Weights of a small transformer language model.
Size: 19 layers, width 192, vocabulary 4096, 11M parameters.
Architecture: LayerNorm before each block, biases, untied embeddings, ALiBi.
Training: a variant of Muon for these matrices, 220M tokens, 9088 steps.
MLP neurons of a small language model. Each row is named by its layer, matrix (up: input weights) and neuron, and shows model dimensions 80-143. Each number is 128 + 32 x the weight over its row's rms, rounded and kept within 0 to 255.
After each neuron's rows, "fires in" lists the words (lower case) most often at its 100 highest values on Wikipedia text that the model never trained on.

L11.up265 [132 138 205 113 156 100 119 130 132 126 143 103 159 160 101  99 142 166 154 124 106 106 127 130  95 115 165 116 161  88 143 131 117  60 154 141 118 157 154 115 151 134 117 199 159 102 125 100 115 120 160 111  97 147 147  97 138 172 105 105 127 103  96 133]
fires in: "and"

L3.up742 [ 95 141 147 125  97 164 165 111 125 144 157 100 117  64 107  65 143 158  93 100 152 146 125 104 142 145 110 121 119 155 138 110 124 115  78 155 143 102 104  72 129 132 114 166 109 120 123 137 124 109 132 124 132 156 103 206  69 132 106 139 124 122 187 152]
fires in: "in", "at", "of", "from", "graduated"

L3.up13 [126 128  60 141 175 135  95 153 106 163 202 117  82 104 119 135 108  99 173 130 169 121  84 145 158 181 122 132 189 119 174 151 127 133 160 160 159 142 120 106 152 140 155 116 135 134 125 152 146 122  84  96 133 105 126 149 121  57 183 139 103 145 171 137]
fires in: "in", "according", "there", "while", "information", "on"

L3.up480 [114 107 164 121 127 135  97 108 138 172 111 131 105 139 136  97 175 138  68 169 139 110 188 151 163 165 143 114 124 131 146 161 105  76 144 172 116  91 194  85 170  88 126 124 187 133  74 158 107 133 161 140 156 175 163 164 131 152 103 150 101 124 127 130]
fires in: "in", "enter", "of", "pandemic", "entering"

L3.up291 [126 129 150 171 123 160  89 184 125 141 157 188  77 163 141 160  81 129  96  88  84 150 121  59 138 161 155 150 163 146 132  92 166 125  94 118 108 172 172 103 126 179 155 147 118  81 137 102 106  95 127 135 134 123 108 100 136  73 150 120  43 126 128 123]
fires in: "to", "for", "für"

L9.up238 [143 188 133 123  76  99 153 147  83 122  84  92 130 147  66 121 139 110  99 106 117 144  67 161 113 130 101  90 158 128  90  73 174 149 129 146 132  85  73  93 128 158 100 166 193 202 127 104 169 112  67 149  68  73 110 138 154 125 125 128 137  58 137 190]
fires in: "of", "between", "with"

L15.up287 [194 145 152 112 128 131 172 123 142 194 117 140  49 103 123 105 111 137 139 144 119 172 185  85 194  83 118 149 185 105 182 121 143 143  96 132  84 122 117 137 175 149 145 132 182 189 152 111 129 136  72 117  75  92 183 136 143 151 120 178 109  56 164 106]
fires in: "de", "of", "al"

L4.up704 [112 144  84 115 120 187 111  94 102 119 185 171 115 154  77  96 134 110 121  86 134 149 113 122 110 148 120 132 137 104 177 151 124 193 104 150 122 136  74  46 142 119 146  65 138 105 182 131 104 157  54 149 132 141 124 157  94 156 141 139  96 135 140 132]
fires in: "to", "of", "among", "higher"

L13.up391 [158 117 157 101 127 172 151 144 158 138  63 160 132 116 121 101 169 149 148 141 115 170  23 100 141 141  96 143 157  93 125 102 155  95 164 106 104 148  89 122 121 130 156  67 212 161 114 186 129 135 170  96 141 148 135 122 119 168 150 175 113 107 144  80]
fires in: "of", "on", "in", "titled", "for", "from"

L10.up632 [171 107 140 131  94 107 124  57 137 102  96 153 144  87 158 130 156  98 170 119 119 204 154 114 128  71 141 110 183  57 126 159 157  87 177 126 144 129 180  98 119 127 175 164 130 107 190 128 120 120 131 150 124 150 131  92 110 105 135  61 114 148 147  73]
fires in: "and"

L12.up64 [106  88 124 146  76 151 131 114 164 162 183 151 106  97  89 101  98 137 137 141 149 141 114 166 163 113 138 200  64 102  83 173  89 106  91 154 164 124 138 170 165 162  66 194  73 122  71  92  91 130 142 127 134 124 102  85 164 128 105 158  79 102 115 144]
fires in: "her", "his", "s", "room"

L9.up675 [111 147  94 168 183 134 145 144 106 124 128 108 156 131 143 125  82 106 108 114 164 132 121 131 114 122 119 141  91 108 159 148 170 123  79 104 103  84 126 156  33 134 153 147 106  88 127 134 138 117 129 136 130 146 212 145  80 163  92 101 136 172  90 127]
fires in: "her", "its", "herald", "s"

L10.up476 [141 181 185 123 138 142 169 119 139 178 127 136 105 150 116 105 122 141 102  98 157 143 161 146 126  91 149  66 160  95 127 109 132 147 116 132  66  83 136 152 114 117 170 132 142 105 145 149 108 151  65 122 119 155 177 121 133 165 172 126 108 101 124  94]
fires in: "of", "indigenous", "independent", "for"

L10.up709 [ 90  41 127 148 126  96 123 108 104 154  58  93 139  81 154  94 157 127  78 141 179 106 151 143  96  72 137 159  97 132 141 159  98 129 108 116 113  89 139  85 103 106 167 150  86  97 138 123 120 103 157 107 122  86 104 110 155  97  63 164 136 143 126 148]
fires in: "s", "listing"

L10.up73 [143 133 211 118 116 132 157 125 180  50 137  80  94 125 175 127 172  91 178 171  97 134 106 138 172 128 148 182 186 108 115 112 142  75  84 151 102 141 117 173 103  93 108 133 186 150 179 144  81  87 154 113 132 161 135  99 112  97 143 154 104 139 138 124]
fires in: "of", "at", "and"

L9.up128 [162 148 158 124 142  88 152 115 139 163 129 157 149 157 135 186 105 155  96  91 103 119 146 107 141 105 145 171 183 120 112 102 157 172 124 187  45  97 146 117 103 171 163 151 135  64  97 103  98 138 183  83 136 114 100  95 165 163 170  86 126 158  58 122]
fires in: "and", "public", "everyone", "footballer"

L11.up396 [ 92 103  90 152 137 153 130 149 116 149 213 121 104 101  77  86 116 138  93 135 161 144 132  90  95 185 147 105 172 111 177 138  95 142 108  79  96 162 147 158 139 135 192  75 166  72 166  63  81 197 140  93 140 105  72 101  97 120 135 130 108 109  74 175]
fires in: "of", "for", "on", "in", "to"